MLP neurons of a small language model. Each row is named by its layer, matrix (gate and up: input weights) and neuron, and shows model dimensions 256-383. Each number is 500 + 25 x the weight over its row's rms, rounded and kept within 0 to 999. Numbers have three digits each. A neuron's up and down rows have the sign that makes its largest values positive.
A block is one neuron, or neurons of one layer that tend to fire together. Before each block is what it responds to, as a language model described it from the Wikipedia text at the highest values.

Responds to: Word-internal subword pieces that split a common word and need a suffix, such as cr|af|t, da|ng|er, Desc|ript|ion, str|et|ch.
L8.gate186:503504514493521517519561517464468475490483519534536531505494461488501472488450509526443480492538502478495491486528473507505486463483521479477463464480514470477440494560470469509486493527479449514477438467487513542476517517515483533519507513473502505489510496492471486510544513469501530503533481477493500493471532518517506494522525491523528489498530480501512469536477502481471517506526
L8.up186:522496489525518452489520530481475484512503510501504483518476490512505464485480507515520541493449518481506498532504471508466472486492485499519529515511526484470470466476469530496503515491484485545512497492523502503484500468524464391531463479461486494486522450494440492506488483470519519526499455500514511528489544533500547515514485489519507453484540542531472502448505517486548479531531
L8.gate195:495512477487514495523531515500473443511518543496506509532445500479530485478539514533465492499541530537581479481494453504501521501491532529482424528565526507460503489459491509491491490524530511466493539481481523523499499491470497480538563516483499513485487500512498506457516463544522466506479505472552502528497549505502513479548463457514495482467482453486501543494507489512492481522498
L8.up195:500512506492499551504510483497493487497534528510530486510461513493461483488490497489516517534478487506567491486524517520500516539509473497520496531506476496486485480517466512498498477535454529480461485483504465485494467473502476500484477459496475515487508515513489519519503525524539503518494521498517527529516487560535475496537508470473507432507466431528471543530518533502559482508499
L8.gate305:512467506472508508499509538448557458525521501491515466512485508503518499484496512492480497472511509530483533496487527504508462530540506510550453521444470482528456500483481458510507540528519477513488470463522514511473509531497495515485482497521519450519531444509482521490455498518517496499556525505506477510495514496503515476460517515447472489483513532466473486464514473520508427473535
L8.up305:513472500517532505530507497467443472490495445526501487493497491497513498515512504475494483475501481452526460508504497515489516500521527506501474479503489531489537521517482549477481511522489481532520474492515483500525512498506520511534431487501548511503502500494505521482527482468536508482486477547480543504508493498544513499520499462518518541499462511531509493492542537484478516521518
L8.gate470:505498501492534531513505509470475467447485496523471509522476471450520493503469549511525510483461472482513512491495437498483451483503479479492530445522533464500460472533514458496486458504494499486498484475483540525506463524492485497486516513535455511476491491540531481489529522508490536480491475488532515475471518568529484471459515521522508473490485481471467513490515509465522454524545
L8.up470:508498509505530524516488487519472446466476528496504511493496496495491502494556499514468518504464507514530513515479494527492523498468510516498459489519510502513498497508497485463500473497576512484477489542487505527486518549503459458529492508514465490500514498472497515505527520473534518496544459493470515478505498474497534504505533516502511459513523504501528513477507512536500491502507

Responds to: Single capital-letter word pieces, especially L, that open the next word of a multi-part name or title, such as Selwyn L(loyd), Anita E(kberg), Jean-L(oup); also hyphens and joiners inside names and model designations.
L8.gate113:486512526551477458463502515474535502543521496520497511476459540463492478510499533495554476470486468484505492501465474536489501499542558513465453503474524546492507531503499468497496510524520444468468493484508496497505510507537488520506467482487514468471488496532499455555513470496493520514504490474501472532453484484478525521463497529474479539495514514512529487478474521551466501494459
L8.up113:495521508501513468512527500500497509525520496545505548498502478461518513485462488498507480504522492536523542554491524485509538518486510486528512511509479508468484485502529486525516548473477537479527542493502479466536516483509465476490505514525525499495528498495470531555505495508492492527486497540497496543523487489507517451461504495528552483489479524479498489475521509518469458514489
L8.gate142:510480538502492455463491466516488506536506500449471495525503516457487495478485484507495516460507430522513520451479534453502525491506514461499488488489482500489508479505451482498487549506508516517513502483500467505478514504491503485483513503478508544500454505453491522475488484485510476526513511504476507577477490532459523511471497544487483463502533520489459518463541521504515517459442
L8.up142:507502508466509482488466530508492502496483459526499527493493490516460520507542502484530539523520534492527543477514526546517515483495503508530458492517482491497494493484505518500519476466496553503536490478507524502534458541550494472500539505539543467520552531469526502494476504484460484519531549525468544494460474482486488473481475463468466492464502474511504536466500516457473525507447
L8.gate285:511516494525479536493526496503497519514509496500521521473488452485519494512512502515536497490533491511558465451487530468493460516509501536515498517471523536502494516520500477487494533489494513507552463531490463501500457479498512516467509483498556554548515473479518496488528505491528514533520429496519489517505488485503515545529499495518539515500463502494482494475483533483481489518548
L8.up285:467514540466507518492523489494508487474443528528465486480511511521514530503449484521544488472519525479467458503508490474489508488485499503506495537490510486512518553560491514554514522506467482494501536528523530545483479507510435496542466545492498496505474495555530522491479486512532482519506483456486475523553509470485506494494465517487518499477479514507503539496533524504500482478498
L8.gate413:484553478492507506504491455522527519529518523478498512517509511495546571509469435495492529480464459501516510463477482482530545515491498568490510492415554439461472512516494528499492519517474545477476524476507520511509529524499448522483457491516498480543539492508468445518491472559484536477522529478512527499488466511480498497470500492505511492491531493510497514517475509505514519498508
L8.up413:486515479461461464482506538497480491514524501514529507488479493505498519499517498499466480507496516513516500525501527531493513561509506488493524556489466481499478536488519474525521539497511479465442480505505479488479491544475478527503518494469469500536549504487501512512470500468533518510517499543503488479491556529526472455481527479470484491502474498480517511463465497505494522528471

Responds to: Second or third word-piece inside a word split into short pieces, mostly proper names in lists and tables, such as Th-urg-ood, MT-K, Hu-ds-on.
L9.gate187:486498501524491496568500489530531469487518477476544530538529500535486527494500498456486518448500515474513457501520498517522505503511512472484514455512477466477487522504521510528517470499488502540489510531482476547468462502481517494516502501485526472561523507505497525511499515492539524509533537528471519483539518509476461498499526472486485469505479510562479500517522523521503472488483
L9.up187:495473485481508480473512505537437531523491492449487502469526502494526525473497552464536485506515499514496506551499494534464437525491494504504500509519489466513521544521547518484469509499524520491506534460506516491510504479467529492454446510475508514504505454534529478533529469469479509493500488486451555487495471482481554495528529510500510492494494459480484500526475506509487504451521
L9.gate407:494468524509520513544501547522525505505520510477520507487512462452543489514490498533477502514514522502469483496534509496462498477484488483480468474499468524503473509536448477562504453497432459515491469494499492490490500463482517499498501417482526520512505496501518508511547499510528495507487494496450501517486502515497482520508516511520498495497496490473515557539507481447535477472540
L9.up407:516503502508515495455465501537511452505523491498507492522506451487503478540492508527482462503513493478499530426518452501515498484505528494473505459506539508524445498490523481485503478502554495487514458452510471511532462484489494482498531488545482528550533482528491512445500516493523468567522465460528484498495550539517513455486549513493474465494525479543503492504523484506476474465506
L9.gate468:496534501466530467485445473516503519552481498468521522488533490482442481461505521479504529505524472516533536533453480543519481507494529483483510512468512485498458477530489457524484534516514502468506532493535496531510502476506516486455513483550525434488534494482456474549547441491537496478506526491504490508520506495511478517510439497540483462489504510496440476521485464524493511549481
L9.up468:500514530562493525490478495537518500492512500484521521538515547509501476483515485487509543467502532503446511529500488532500507510494467457532478497536505480493447488543485495555537494473525491522466517493520443491462534470486541510486472505509461481451503461469496523537555481543531534490564465503471489510547479542489498487513514492472518465519514503513502497502507489494494506485459
L9.gate478:496541511508534485502508488534479463460500473480569499533524484495475537519524504472482467476515481484490536469494477484516477590478478499495464522488492489520512476522502507469487484542548507534515496474477495507477468505495493507500475472467498484499510487517510504537515545448510485515533496512452488477495549536514446513481507475506523500526529506493496433484534446489490516463488
L9.up478:521503501464535525472485498523512488530501490491543483499475499513501523530463465503507496497498541510473531528507496490484491517524535498503484486487492518540521509521473502496482507543515513537491506498497513490502505480519554483486494497486528538520488528526516525551530487469511498466494537512505483504522501514500512475498538475497488466476502473474511459526541481563509552496502

Responds to: Short first pieces of split words, mostly capital letters starting rare names, romanized Chinese or Greek, or codes, such as X in Xiaoming, Xerxes, and Minolta XD-5.
L9.gate396:477480464467510482507503505490472503479551490481480521480497492475504508522529465496516505502508480509501491479504515503488520527492517476500513519499481467528453545532516479506489469554506463500515543490508506534538506507495513504493520521480515535468499506472499550485522495489488537459507475469478503516529529471490451503487482543510546468465530536493511524510459505491493490515568
L9.up396:501492534462469512478476509508498471497516485463528507474479507504487537495536511514485502508497532531508467476509466535522482504492525447524518507516540506529526497518505464525491525459534494547521506535515504512515491512461522473496537493548508518495491489520480502501511535449524504471513508504494491509501530432487459514485504466523512531503516496464524512498501484443526472537479
L9.gate416:495517550538544477508497485509498500484505461493509522562522532497457503498545481445485517490492545543513509548473478479481464545505488493515516495482478493512468518511500452493518534485545460515505450505491478484464496526509488504436492540516488533460496503497514503482519502494476552431519554488533517505515510534523496517461511539516485500528483495492480507495484492468511497493474
L9.up416:485487495498502532480490480489495507490514474484473513470515522593520504502553487465471520475489520510530519513512537474515505501538471481435493538497526506508491508514552476481517490487545468459502500489504478462490479500491487482492446483465496469482523534502486479521543476537539486489483446536477522488513466452500490479489552511464549510532487488523509505548507498460492509511469
L9.gate471:538525458485517506494507476474516509515522513462494497519510495504501518544535521468554506510461491503510483516482485474548555503529463488479506469508503481496523512533514430527502518496518530492488489520450498511519497512453514522513460479512482502524501483523484530505524478520490551469506500512549506499538515514484460535502547525520484480517486466539483516490541502523509507474492
L9.up471:471502470492473521506482482524533505495535496503475462522506492512485493500461513489506550517478516502480507523472481490524520514526478496498535524469482507518498501539521486514476521527511471486477515489516494481512522538489523444537476500509478490491473481490490530495496522507502497512480546561502473478493481489448481512481523468476467503488549496533486496521466458520475528525462
L9.gate508:472545527451519489485531474504501464526498527496511475504519510518526529503467516470470479492484465513546526536530537469532493484546520499537488497509499524481460514499452525519479474473525492479510478508496488452483500530492470507487472494512472494474515504496537472503499481487472489482552484494503460496507536493498518450502482497496493541502459485514503527492507477498509530542518
L9.up508:482502480518563504461488479490504489489477511544430512516496481486517516481516492507497538465497478521498528511483487513518502509469475491474533532484475494494498547502527496519476480493479491530521476486522496483514503506505515491540484516525516497477535517487516521499529498502514465505495476481494489526505505496493459531505513479500497498529517472570529476463538548498514505514542